{"hidden_size": 160, "head_dim": 64, "intermediate_size": 448, "norm_eps": 1e-05, "qk_norm": false, "init": "trunc", "init_std_qkv": 0.0363, "init_std_down": 0.0, "beta2": 0.99, "decay_shape": "linear", "max_steps": 8622}
MLP neurons of a small language model. Each row is named by its layer, matrix (gate and up: input weights; down: output weights) and neuron, and shows model dimensions 0-159. Each number is 128 + 32 x the weight over its row's rms, rounded and kept within 0 to 255. Numbers have three digits each. A neuron's up and down rows have the sign that makes its largest values positive.
After each neuron's rows, "fires on" lists the tokens most often at its 100 highest values on Wikipedia text that the model never trained on.

L10.gate187:107129059173076136102124083139164142057146136158121177107127126084092062111138191147103098159111107092107155063179123110066124112129132140170086093115163134197166126157086143131112130134102112130105140122127177172124081177123092163147135082183141184079092147179143121128096104140153111106102109113115122165141149139059183086112126122066152151124168104135086106156076155108176169123092130164164121099146114124158078122115095153110088158064137080141109121120151034103106149124113134
L10.up187:126123092224129127126131137134140063098159102109160106080076124174152134103152121155148099098073113099101126155140125113198145086076095115047147135118168154183110152140088156081094179093008131120147061151153142155136111123125128163161075168143112133128108196137127138092102148092141113143148165104139152161116114185136202126137068166124176113133151118135055101107121105114135160120148093108182102100069101151152094130145150112123148147088089066121111138145149110136144128113132128
L10.down187:109145144131169218024116145115092125116125121105187094072177168164145100107137089096166144107121133174095102115175087099147131142067106083120140126136100129201176116108145132127165131096142145100130099083101125172139176100110062128202117113182168172133083089127144159130088123113163136126137091101138138123117125159122201106077113103135116100185129071113114138140147129091157138130171122191171154132116138148117125128244122141145133141130123113148088177163162128108142125152080119
fires on: " (", "-", ",", ":", " Su"

L4.gate124:118184097139086077150139154143108067104145165154152129127118182144115142149138138092165166139226135118082113099118177097095122171115168127122105073112169160178146171167111138126220119069144116100166112159057201190161139066069132087151149174069099116103141151112113156126132137146117141113168132104178161126164089173117094101121107162112127092129119064106158137115100105116130145080158174168120109147143115117091151151140098104167110136043154098114143143088154103105142158130134122
L4.up124:131145088153156073125100146090100121162140151133123090136086083095117102131125129162123126108173079186142138135140120149113048188148150094082115094056142135156152137132108106087138123121175151110111138141065133195163114087110155089162168101112133139106133143134094115171124121131203163125215196157129098137113128138127170126109115176156114156158102150147068170137138178159137177127103193106082149094087108087081113116101111128179151073098120153122136199151109069177181155157149099
L4.down124:122122108164079145225124130096156065107094157136156150152123142109136098243151119114113137159171107122122060117144125074131154122128145084140132209137178166092082132146106091107142083037112137083108124133146146130143099137110151147175132142117175118122097132122142139125137153083094115114148112105118174196137142113168128123158125109049167120101080096147143151087126087109139123071117110183092116130146095103144160148143113138125086153094134070093179097170096089042134128139145091
fires on: ".", "-", ":", " |"

L10.gate375:107116114184146144088112105136194039084127142146160127136241182106111138107147174094106124128172100119157120090117146129079111127179177092125154159121136103109125126171118123104175082087086067065141151155131148173173126116150100125121132073111127128112072122117070192155142076148137125137155117100146103178142130138165159098131109165108118163144157145091143125099101166113170173113100128122122107130228082152127146148121166145171135140076176128107132101083141133065157093130183123
L10.up375:135157108144118082149122163142137163161175123141103134089102106177197116139160112140152116100126103151122153139123138095145186094124142188158143139108084158133116150069057115097079129155158143208103149141092109124122127114176095083145215120148108161109173172086127055137134152047167177125137120120130158120121075118077143104116133094137122140166140144159124132128201150182087116128144109153125150123101167087065141140114132161113152074154094144101127104210087034125091162118144147
L10.down375:103131166156151190110080163145176080100102130131196119193135153049110088031158178125149113125217155087123077088132097128158123160131151112127098108158090091141112107222162101112199099149119099043154112143112122115146165157141136118146127104058121133144098101120136189118109075139126113150085128095134120104149113138073138161149145164113136083128153108105162122050117128114157166125102084140130102140142102093188148115140137147103145122132147108113134134101128152118195121139177104
fires on: ":"

L9.gate5:081077099197121119074082129148172119104136106092100074145176125150111056090162140163086081108151119117144141095075115135142130116137113153081118140111173146150184148132110092115133099103110153143078069110135145161171094198156066091064133134094104134117140150115167191128157142134188120156133158099166150248173137138127154114159116148131089142155190124152104098119162123155124150183091140092118085112101125124117144119130094113151215106085133147158131173151151128159128080109136097
L9.up5:102194137121177159140199163143105076099151175109175165102102130133145085145091120127146158093179113112082134131129082096153132155125102149102120167134183148126127133130114103142099118169121119164150131141151138099142067171100087125070099098099159092117123116132154129179194088098120174076181154109183073137114127126081147151175106123128088153116096120161156137107063145118065118168137178155104097151147179079068109092065140136127093117113150086065068158172135090071110149163163142
L9.down5:128147193149166131136125100098199150109111170122162196113146140131162121141105178170183179122176158139107142160206105121128134092139125080207108142095054054103113130136188146081195100111105161145098167170151160123154129143108153151124078096118149119091106124108155150109160142085115124085095143115146101127173123158130115197102145121119090131173143138164166163156172119105143163175159116161111163136114102115139160183100166162094204093119090134111087158175161128170158105163141127
fires on: ":"

L7.gate243:146115102127186082098153110160152117164127157125138152154154173131107054090162135115109129121147148092097142122109078113148113162128174170171072064140158134169181138131100170116227130083163107150105141099163134147137110109152083103144138160133085128112066137093083120136164160130099055118142127096206123130195076108125139172101164110154089170095143085211155072147144095181160116130175124145154135145163143141120169133129127046114148125150118129112149097155140180171126131141075149
L7.up243:103151136112082128133144127114160106108104042209168117150111040110159085106147113134106154090091085101163127089134141119104067106148149139099129148137120105108136086138178117085131122136170180145104171017185130140190105100098117146167143120140150136157130141125114128136163108173161134181098175144117078094167103135164155137087115104130133132097108187126165105179092119140096205145093137176140149100076157133115149106152129090185129158094069146181104149134081106162081166132125145
L7.down243:139121110144074121100136152097135111125086130118131055107119170087101170129087104167163077120166057187126152082152157149133236165145137042126140145116149136108158094126154182135102152137114127121126174129130105118139150132136108109120097182129198147166143107144150123133161105082093082133136082139099086082129137161245103124153101103108118157121106143121176165091050118172081109213112169120105138128053135106089111132117136105116125143116161120141177142113136128125170161143132119
fires on: " to", "'", " will", "ac", " –", "mu"

L9.gate316:123149139104116142103089092107081195143132172165101133128146126110118145115155171123146142149130137161150145074162130190170130134103091150130134139114159120129126089139138136157152106118112181128089051112074147205168146149182101140114110110142069147126009169147087177159126178113149120132121127069146165106168123133138166132129198097123147101129128146108189167167134097147142128146129117154146157193106135098095169116113127142192129055124151107055156143126120081096097124181214100
L9.up316:125104106117051158151123158141177110106125153106127072091135158138153137098103149052155033112051097132105155134067135132149150168103112140121153120160137136162119085126102186145129122140100110123152174151101132199138099084172144136146200115119146109144120155147175113108144135103069172142125092123183140145142133104171045080114116110106137122082092156180169139191143152127121115115146204118133091163134166111109129165133077161133103143083133099136118083152129133068127156162040139
L9.down316:127147157046148151155148163102085203203017131170164129126093139105140090099172139111089158196160066173145163083163111162104152176114116154141112115146129105105143077133089146124150135112077102089101060148099138205127149135163101153142116088164197163113079133163143145121104124111146083149101099077108110100140130159141163071161130125163167106119116142128144125139106171104143139141119114125138107088136148105087139157165138083152093121127147111204131092071136107137093109149125084
fires on: "ly", " very", " as", " more", " most", " not"

L9.gate430:107116061110167140081108140144151116165131132158156140157167125208128151102154121132109098137125175150117141191122160192121142071079137110176155067079122076083151098121105100131150149097107179191171087141121095081140164136155145074113166137130110162141148128166190122173145107143156150154148092110182123156155129181184140131097092146100160093088120102091176143071103111090171155116169167065154118135184133114130118102102167147102204089172134133115091136129114193133147082138163125
L9.up430:137129123081132134146177084137110131123123176165071127158160146156155097096140178144086140161249146141105115123086108133146115124189146170140094193116109137136092162118204147106081120107072079093115120141125120113125177096152148096167175146162132116090099115159141108129206165107082165146115121118121183083104109113144165160148083171123051174103110086164142150139191151184109176151147159124183109161116144127122150131081142110093136067106093146102122133102132142105147166105075109
L9.down430:109124123112132109086072167129122110139185140194155088191098146162128066029163129141084123158138161147157123102075093080157128088084152119077114135155083122161124139104181122139106127098126154107180157115146178163085149109131101113092198107152147129076066119147081143149165076141141192130167174197145145089110140093097174147095127101122101143108118129180097091120180128111099137116140109137122119129117118105079140118127188079094118100138108099122102143060102210153166110128131114
fires on: " |", "|", ";", "ta", "Ch", ":"

L9.gate56:097087136162061151118105121102186079172197134172171107155088092082162109110158108143125069056185108124125124104149173124127132118127223139163136127124103090110129132141148115050170066068116150133109131128085171137112097067174116130136158101103165134193104118127161131133125087148154087147136138144093130102106119145150079144105097173128096157112143092143123110121139154140119121156159147104094087158136089148126095165113102079157111105069162210088138128074168173113159172127179116
L9.up56:127115128184176076122119165177169095177120159159109114083137173127135159151112105119098111065074089078147160112145125133097108143149141132123120121160193173101178115098135096161135133124091124118142167184107189097142163085122083137198086133150062137145104102096072143164128108141183141199150145136117157165092121122127131127164133100107076144110163136100133131113099183106094144097106143135132183113125060117095055046102108117135108135065123137150125085132042108152185148117148158
L9.down56:127117108143139150211129103114153150121195145101139093125158127099153128212158155110038070103141095139137103125105134074095074176113190138124146140186128118139153067100168124090135058133108146128144169115124135164096078160193064106142163114137121131142139141082111130114106134189148135151155144171143084102124130131117124053170133113131123131134088144114086105161094150087102171171119106158124056157127121079136175062147170148128080151076165116138152142134165140106164098099184137
fires on: " for", ":", " or", " and", " of", " +"

L9.gate422:140115081133051121100065142162139137120133161082117054151103110122140133056138148122135115114110134151142169116075159133117227186094144117179113131112120096079148077100109160102089191130155163165055110085130076156110120104189131171154166097160128149131105129090142175164146091098084065100124133144140154130155130123130139114125113181080170160118147130122128158114151165170101126120148128103144134143129117113118105176054077159136106122102152127066159094200114080076090117161137163
L9.up422:150112152121144122109104129136096170162066106137179099101105139153106118134101150124176115175101184132097153169124091128149166097154132135153123093135118108126084026131172127104140112207095156087155124116148128216144161165173106190121117117091157128128147144104142146126190122119114125204096124067114164019124185160074142092105169114150153138153111102109146154163140116113104091124195119170132164151134104136151162133133112140094127174120146030103105117128137163096118098138157174
L9.down422:089165169127143140190137112196093124129095168103203086136139135135116103175150149106063109132138115110146092184172096130106114167131099115141092104175185097087116155154163121116161088101132112082119113179150187123118123194190120128118055123135103077143112152146139168099106091100178125145132105140202073119153119113120154088158127104104152112081064128126123125160143100111148161092107120081131155122134165051140078196147115166095113093078186149143153163105152133069095159152108129
fires on: " and", " not", " as", " most", " very", "ly"

L10.gate432:097113132168186138096159175147188110107053095155116129194124129103140136110094135129108140110106150135089162138163135137120108150147121141156153133153132124153125085181163102168115141189080159128090110097122087110147078119112125181081148148114160146123131168141091185164129115154147149131116116059126152147141102120191050112140094154091102112198105176197126113095148187139096078170119131113133089104153107092078116209151127076226127065084130166105137154141149129105145104146166127
L10.up432:112062116154158142143082133145129145071113088080113126088126139151183128108135103145203079109030108133099134141151099086158129145154115148097173145127120125169124045134094145123105150149141115117071131178162124154106124127132144105117204081087094134104140123133164159215128138142159187147131134115176137130101127147157140127126119161165171169164084131127169118114109159155130127098125137128199105127144153148152099175161106110180114073181120171164181156209145097142075190118176127
L10.down432:150078119112111077161111093151150133195138109129129158147120100175125124163123117109130154112103034065105109145117159118116118143100140138180157190138107102118196161062094139119197144114158067192157119131055148092116118100148153142108137072131131135155149129082160107124134186077105140143074135147104143106077128072172131128113132111142124097110168168163163098088112083041116173079113153129115122199088152100149154123130133162109108145146149118135191134073099121091159122163089083
fires on: "ti", " Most"

L7.gate176:113090147107129117057095121123106108121112168137120194146132103117134134079140082111130109105102152103128144169144149121132141168087128146194111014152160158114153084101087138067118122184152095164097103062138170138147082120190093144143129163157113118094131132130185169138131133108139090086149115100162128110201128156175165166152193065089115162066148184153165154148120119149139090166206117154110164100089140083116127144117092147106137084097131141116163141158154141104086081138165154
L7.up176:027143104103120133109167080131137100118091114177143110156139108121102139104073127061119114131114141151083145140207173118185134173118072156143076100128143142136147130133132110096100143159116131107130147056081117131135099155131178155196133166122109142107117124118141152158153133094121087080132078137160121074144194119143110058111183073133156139067156173104056072164056135136115137146188118103118116119128146110088128112139073105103105168138100057135155133178165145112126138183121125
L7.down176:111114130107098082122108147169105147149109113185140115183134130104107151053177129111104083130111159097124179124140175169158107175133144159157169074201128087126075128111063124132135098153150101067086113136164122173129140147207112202149116147189133170174110138139209128178147185099120122126135078130151131133164089145163104079164180108135111163138094141100135150195106147128141152077111123133108090099104192116147130135143105142171095101101117143126163105145138123153058145119186178
fires on: " and", "ly", ",", " or"

L4.gate167:165126152083156098105156144175130152102100130117183106128139128141145158100139153087206183140137144183128161176066141126144117131122110167146118163120108156181157183118129138093143158139160115118083081133085063185076125116133183117110121072090102117162155146060158110130117118076185119089144116132126087167160110116090125134172100134116143114164112094118090107155131172084167163065156151138107083153152178157101126088191125194145155113133102131122097194150148133172209116161189107
L4.up167:148093114127147077096076137154130193052113155180135155129108119137148179107063170089130084157104119135115167180133178122101174099129143130135149161139158106104104061178111121099116136145115128128138134094115147164127052148124168157123125133046114148114122128048172098163085147138115175111122150123145111138096070092112183180209137145145112066133167175163143113135085202137157163109112156086163129095150123115108130173089152158104115097168171125130175181170169116144145124099145141
L4.down167:110147094149138157232129133073120087161045100125157113104131171081161065231114120135159150111123155162126191179119144155103129168104079102112126146088130122137098145117184184095138154111105067165166137120074066134139105123099155059151114104134123099124140091140131105122119114068104145118163149084095131113178130134106155121159131151203158110121088198102123114103123100103124157144107123155110120156172175147186100163137132115153165128138138128113117113139133136072204174104117111
fires on: "z", "ti", "°", "r", "ee"